python train.py --n_layer=12 --d_model=384 --n_head=6 --n_kv_head=3 --head_dim=64 --d_mlp=1280 --vocab_size=8120 --activation="swiglu" --norm="rmsnorm" --norm_place="pre" --norm_eps=1e-05 --positions="rope" --rope_base=10000.0 --rope_fraction=1.0 --qk_norm=true --attn_scale=0.125 --bias="none" --tie_embeddings=false --parallel_block=false --init="uniform" --init_std_qkv=0.0187 --init_std_o=0.00382 --init_std_up=0.0187 --init_std_down=0.00209 --optimizer="muon_variant" --lr=0.0087 --lr_mult_qkv=0.4 --lr_mult_o=1.3 --beta1=0.93 --lr_head=0.00543 --warmup_steps=61 --schedule="wsd" --decay_fraction=0.801 --decay_shape="linear" --final_lr_fraction=0.0 --batch_tokens=65536 --seq_len=256 --doc_mask=true --train_tokens=605200000 --steps=9235 --dataset="wikipedia_en"
MLP neurons of a small language model. Each row is named by its layer, matrix (down: output weights) and neuron, and shows model dimensions 272-367. Each number is 128 + 32 x the weight over its row's rms, rounded and kept within 0 to 255. Numbers have three digits each. A neuron's up and down rows have the sign that makes its largest values positive.
A block is one neuron, or neurons of one layer that tend to fire together. Before each block is what it responds to, as a language model described it from the Wikipedia text at the highest values.

Responds to: Before year numbers
L6.down120:146146152105084146167128117100133101154163146084135099204114130175180104140039084078093156137147135175144136142132068126173086139107053096077085192094154187157130121118184109119089125128105122152141108135160121113080083142154109114174114088135106150178134120109080138120109120184183181168
L6.down1131:168118128160062123109199106097130181126150083134078128110160174156142072100133116137146138155104147154174186135142159063149094120120124149168140133139090118160130134161118144100120173135076129113133151110097106115072138147095173107120093131197130149133142138113131092164192116204092115177
L6.down1169:132128109142112103012152130128153123167108132064168173111145163119130104135156119082148132164162123114157156132130101169137129094101114116104137141129115128099135134138144169132124149112142147140137098080130121117136182125090119139088116162182076080143139164086146110153122125113081113076
L6.down1208:116072103098126119157065109138138120144114113152170102145169116142088113091125100151095130114142134103159149094177177106138110167103105069126127131126121109140072168141150139133089147104147119098179160060069081145134151147105155100163170173066124159103094113094093127100145130125127163116

Responds to: Title-opening articles
L8.down60:076118124113131174161118111138135101126079123124142168184138101089118141133096113106121122150152146154132100126148148159143127090146130113114133154116104104103128140091155141067150148114088151101137100151174025115119130113128129148123128066152096078192198117113117120128155070095114149126

Responds to: Word-initial capital fragments
L6.down265:120108130091130129180096118142146145166118109105129137160134134170125110132177101109158054091086179153117137121161124152125090099109113105112125126133087134125106145121101147149134111116098162146157107156146169156075099147182140151127141147137077156084122082139104136085151113134156146123
L6.down524:128118160130111059131095111128094168203137110122123180173179080131155066158157136114093105102091111076153098131166122116162122122141174119138105130154138168168120131161088155128144109139150147108191170153180193136166152158113148148142128137097097097229135145110193083183074203046136147111
L6.down605:147070169110141159117076130127156120140147144109132121106049152172161112147126208165126148097089115106079108130143100135168117129172099129111121191093212138165130145171121081076098172150156164091096139122137070161155100150098133125093119095203096162148157080172162102085149090167125132086
L6.down1242:102124172187121099129128126137101115115075206137105191118155146160129195155039096094189105131060089145116081110078092120081123134112167102113123121146151106128221120127136088057170141094176128136118111157130134120139115153138083161105150116125084130125124187152148135094145188189111103134

Responds to: Space before year
L2.down76:132167147089102138158189116104126115163184141112100132058075152127086096166127115154140107113102148185142185096122121133101136184117155162124070154084132132180225114119166154135105057119170175060176100179097185092144126148148163180134108112115117140155097128149108118091160078219099133138
L2.down252:143133062113125058139127176092110174132189135117086134154122152075184109145119121147106172098069136157116115133160088079138047162099119139060077132058146089079081161129117093162132088135089134158067179112158099095108131152129166177120118099193110162115150101065118127141105124180111153083
L2.down315:080110179122144086121123122089119133160108153169176158102159149134132160146071077174119172112144140183149079156094133089145119181146119123124150167148143093135129134113181072065133086123128083079127166136111114127127111088144090174149135148130115079135149133167099138098151090091131152095
L2.down342:123138149104164170119193124078191139172116162132152058183103113178160118153096114110113179106088106084128135135132168123185125133135144181127106127164149121122143151138189116136142131138093137117190179183113156123126122100107142114153135164126091155100068065156134110105169159129163117115
L2.down385:093113135130104106107143127111151133041120120158113124137135111134139081133131118100118114130109126173077141069147110145162142140126141169147163210161098110096169093139181168149155177096042146127156112181086149140148084103080174125147151192108141124161112122148163156148111166124179130075
L2.down390:109120159105155134116107206156099106048153143143080145161110168057157084128141152064098154135193134118169142088132097132080114137124171111110103154154081126067124105152109115115124101122119160172149220124113105103126096127097125125076155162091073162136154095162114144133115082159109143177
L2.down533:152118117139116130111167138130111096128165097091112097131100068143090089127172124110187063093107151174148085103208149154079121162145158155108140119130163118165147177180221136130095143178145128146134112134128210099112160087109178155139155083143110119115039174078149127144167100089123084185
L2.down733:068189127099126132125154088131065122142128124143121136123093142162141122155117148101131074087074144139121114114121168092178141160080109102136072108090219141140129110130123154173147129125157160111116133149142098173074151133109131129105108104110136106058098158107081135123152100111173136117
L2.down795:205128103146141110082105135130121184117131135139128138125183136156181125178153125180028152165128156148080113110173169107163099180131126167183091123116122144093147114093115151119117075158130130128129089123159143179122098163177106093090134173129123185125149109111123142145185131123172162079
L2.down813:110140164204134155120135115093121157087218111157173112102153090145104143156068133126077143077171150155116067142092173114149115191179082098142080142077171082184142147149206085115073171152128106082124150098163109099089089118196167144142137122152116131151141115121201116114110129103141092097
L2.down860:128109099124177131135166157128117118096138136103117160103109192090145138150063161177084152143123143083183099132118145101123036135105156117146115152166110104148074123127101202095125102112142112087144138138169071092137124164052105125136118079135071105091100116177164157119117151139156146144
L2.down1026:130125164115115158176147085139211123122157102106166087085108116125061119129148087055075148111175140103077077113147146112054141214149152091168172114138142086143104135202161092116107183182122143132127141163116131148092088080153137170171113103092109124069098116106047143093128144067181142114
L2.down1032:198156130144115140137166135154169195120132141119110065140142099106075056134149134108123095095130154141126097104197126125126109126130122160099128171141157145148120094163194125089140119130148114145157123169114072124081126109166165142143128138150160092111124075109076119148133120113130198125
L2.down1064:190124146128161110157120153150165154110110111136136187099096158135177180151124155106142088190154160087132082147186106083112121140129125148183120120160049162193152173143120180180071146110115123158111093103120158121154108128143101123133117126142167089106128131117122159096114131075127157115
L2.down1090:150189115098121173131135103077143148133081162172110084107073095145123068104106155078120170149145125108112141121100102086065138145154180152131122117227149099170172132155158098123113184089142117113135154131133143154119093154122191107163143163101132113143098130172167103158149118211170135117
L2.down1262:159133197104145127188147142168115074125161172110099179141130116092159169103039124173183114120133130144135150082158144041118157088100085086148172158108133106151139145116062123158126181141149109132125103108116124131118151086126086108206113122110059107124156140102105118128138149187105227140

Responds to: Space before year
L8.down593:084171135110142131141187126122169158192113152130123132180091114167122153215167191113186152175141145128168121095070121057169156116099062106127158107151159071234156092098103088139101140183098146139139127115090115136162121151128104176108099173139110184106147101186152184125119133080103125143

Responds to: Word-initial "Per" pieces
L2.down106:096139137139141150163149175161126104147162103112193095134147097109138136155135144146093116144169073144145117115184153125180123107157128169114109151087113112153065097154130168128157190130150112087180127125124166093120099104159121156128168079095126127122109095123132095152104082072151169098
L2.down108:126126152197105147082156120117107177147134144066166152145109129150067100138142164082164142150171113129118186095087049164104105132146157131129082102125066135136119103139115150108217095134116147114146167148193159090124108186141073126175063172146090134115138158146159118115068154148102126114
L2.down186:140159072130194148143146135124161127122131120122085205171112100104097131049111158125096140115155131116108117140086086147111249075132116128174139124111087099191124114129136114184159144131174114141124155135102119129134094107159117115155118105116100111103084134062164160152027109159125142077
L2.down356:102137117125171123145118118178139157117135087121127123144111105106097114143141108048059147123167083098144097152099164110139166105147149113138165085128136105089117116107111116113130100074156123109148141142169153111149039114092157128160143167108118101164094106159172074113166134131133125126
L2.down394:141170080129098083132148174074177108110144163145142074156150038087149072137104189163119089132168109152118128083153136141165122061135147175108145110070202154100173129158097135128131099156121129178121108155117112145077116138105103074089195142152152140106073063121063158172111141130125094137
L2.down455:138140127136127125108175119145144171102121150102199170095090120131125174140105114181123125124143169132177094170088131134149104088149116147115134190112113161115146118136126062115072130093212120106122183081143125111151115169146115103138146098134124077122128135122137154176117158112202127160
L2.down698:107143108115165107145143181180137118120122155165097163141130079061166158141166145120118060091188193115177113114130149056176155089113134151109137165107158102102128154063112156126151117120117157118102101151105134145089103116068174140111114164109120122142167094147190162142118128084111099138
L2.down755:101140159121071121115076169105088142082164096102101148117195103148106144170134106116125164136169112071135108059102129161136063087169157064128113161111105123116117142123101131157122176159162099125108093101162086114080164144151181129119179125131128116097144100155141090094081173120105147149
L2.down796:103162098128109153166158176138101132079156185169109098200069090104150145180140119093167133146124147139193140134157120167148138100099119119104178130128033086087114107126107114159161116091101103160064174138128106085207068165118184131115100154133083146115081144129150155122139084143140123179
L2.down802:115149063123148134134173112134167107174131173149152137104113080152151168119163161065078170148193173160143112133111148178087158107072149121126162105161060175110090109123154131140079107136099028068155213092104171154132062119119117143146140151153089152092065120112085130186119110076089106068
L2.down843:189148100136096163154083133127106095148123149162144115131063111110131115161134099122126108076110131149094131076117127143160122065133149129106088193114112147123156110155165107091128135072154074178118090183146084112152173152112150113126055145136129130125149158156129164114141108111098122149
L2.down960:131109141126034127141089179122147106034122133109181146116146193202120153124146117087151119076138144121205175121162114122173135118146118178148136158145084097089126119127128155172120111163108136048149110140162108121131209142117085138132090122131125099038104068158137110097120150061138125101
L2.down966:176178124168148131140120135132088101119088127159057177146108178120162177192142126144104144073152132156089118137128144153112080173127167191105173207139073145157126156134130170128107095129143085124116103091077139140152150084114151096132123147158071097105053137073137160119154158121069126175
L2.down1028:128134119128140089142098083096138104127098102158064156172136124155111132162159127106126108030179103116131119152143143098184137207169093122133130168149128067183133152152169059154155129140184114141105106103107131108107147115095131105082134093134128123145115085122117150132131155125136180118
L2.down1116:127110185123146099088129111098113088116121101097128167155143128116126079155126100101077113109157063104129092093128104150076063071132192141124097137109119169117091153163138199129197128155126134199106096165168155099162142180106130155121124145154131090125147098194155138050133178178158148096
L2.down1207:111114186103144084166102204100098089105090088121147094091180146166116141147129119104075122056198088119082121148118172098123154164126110145128112108106136148138135127074133071100146115165157151191133143149154099214105117097121148104104115120083131088133095161103147127142079156143125076096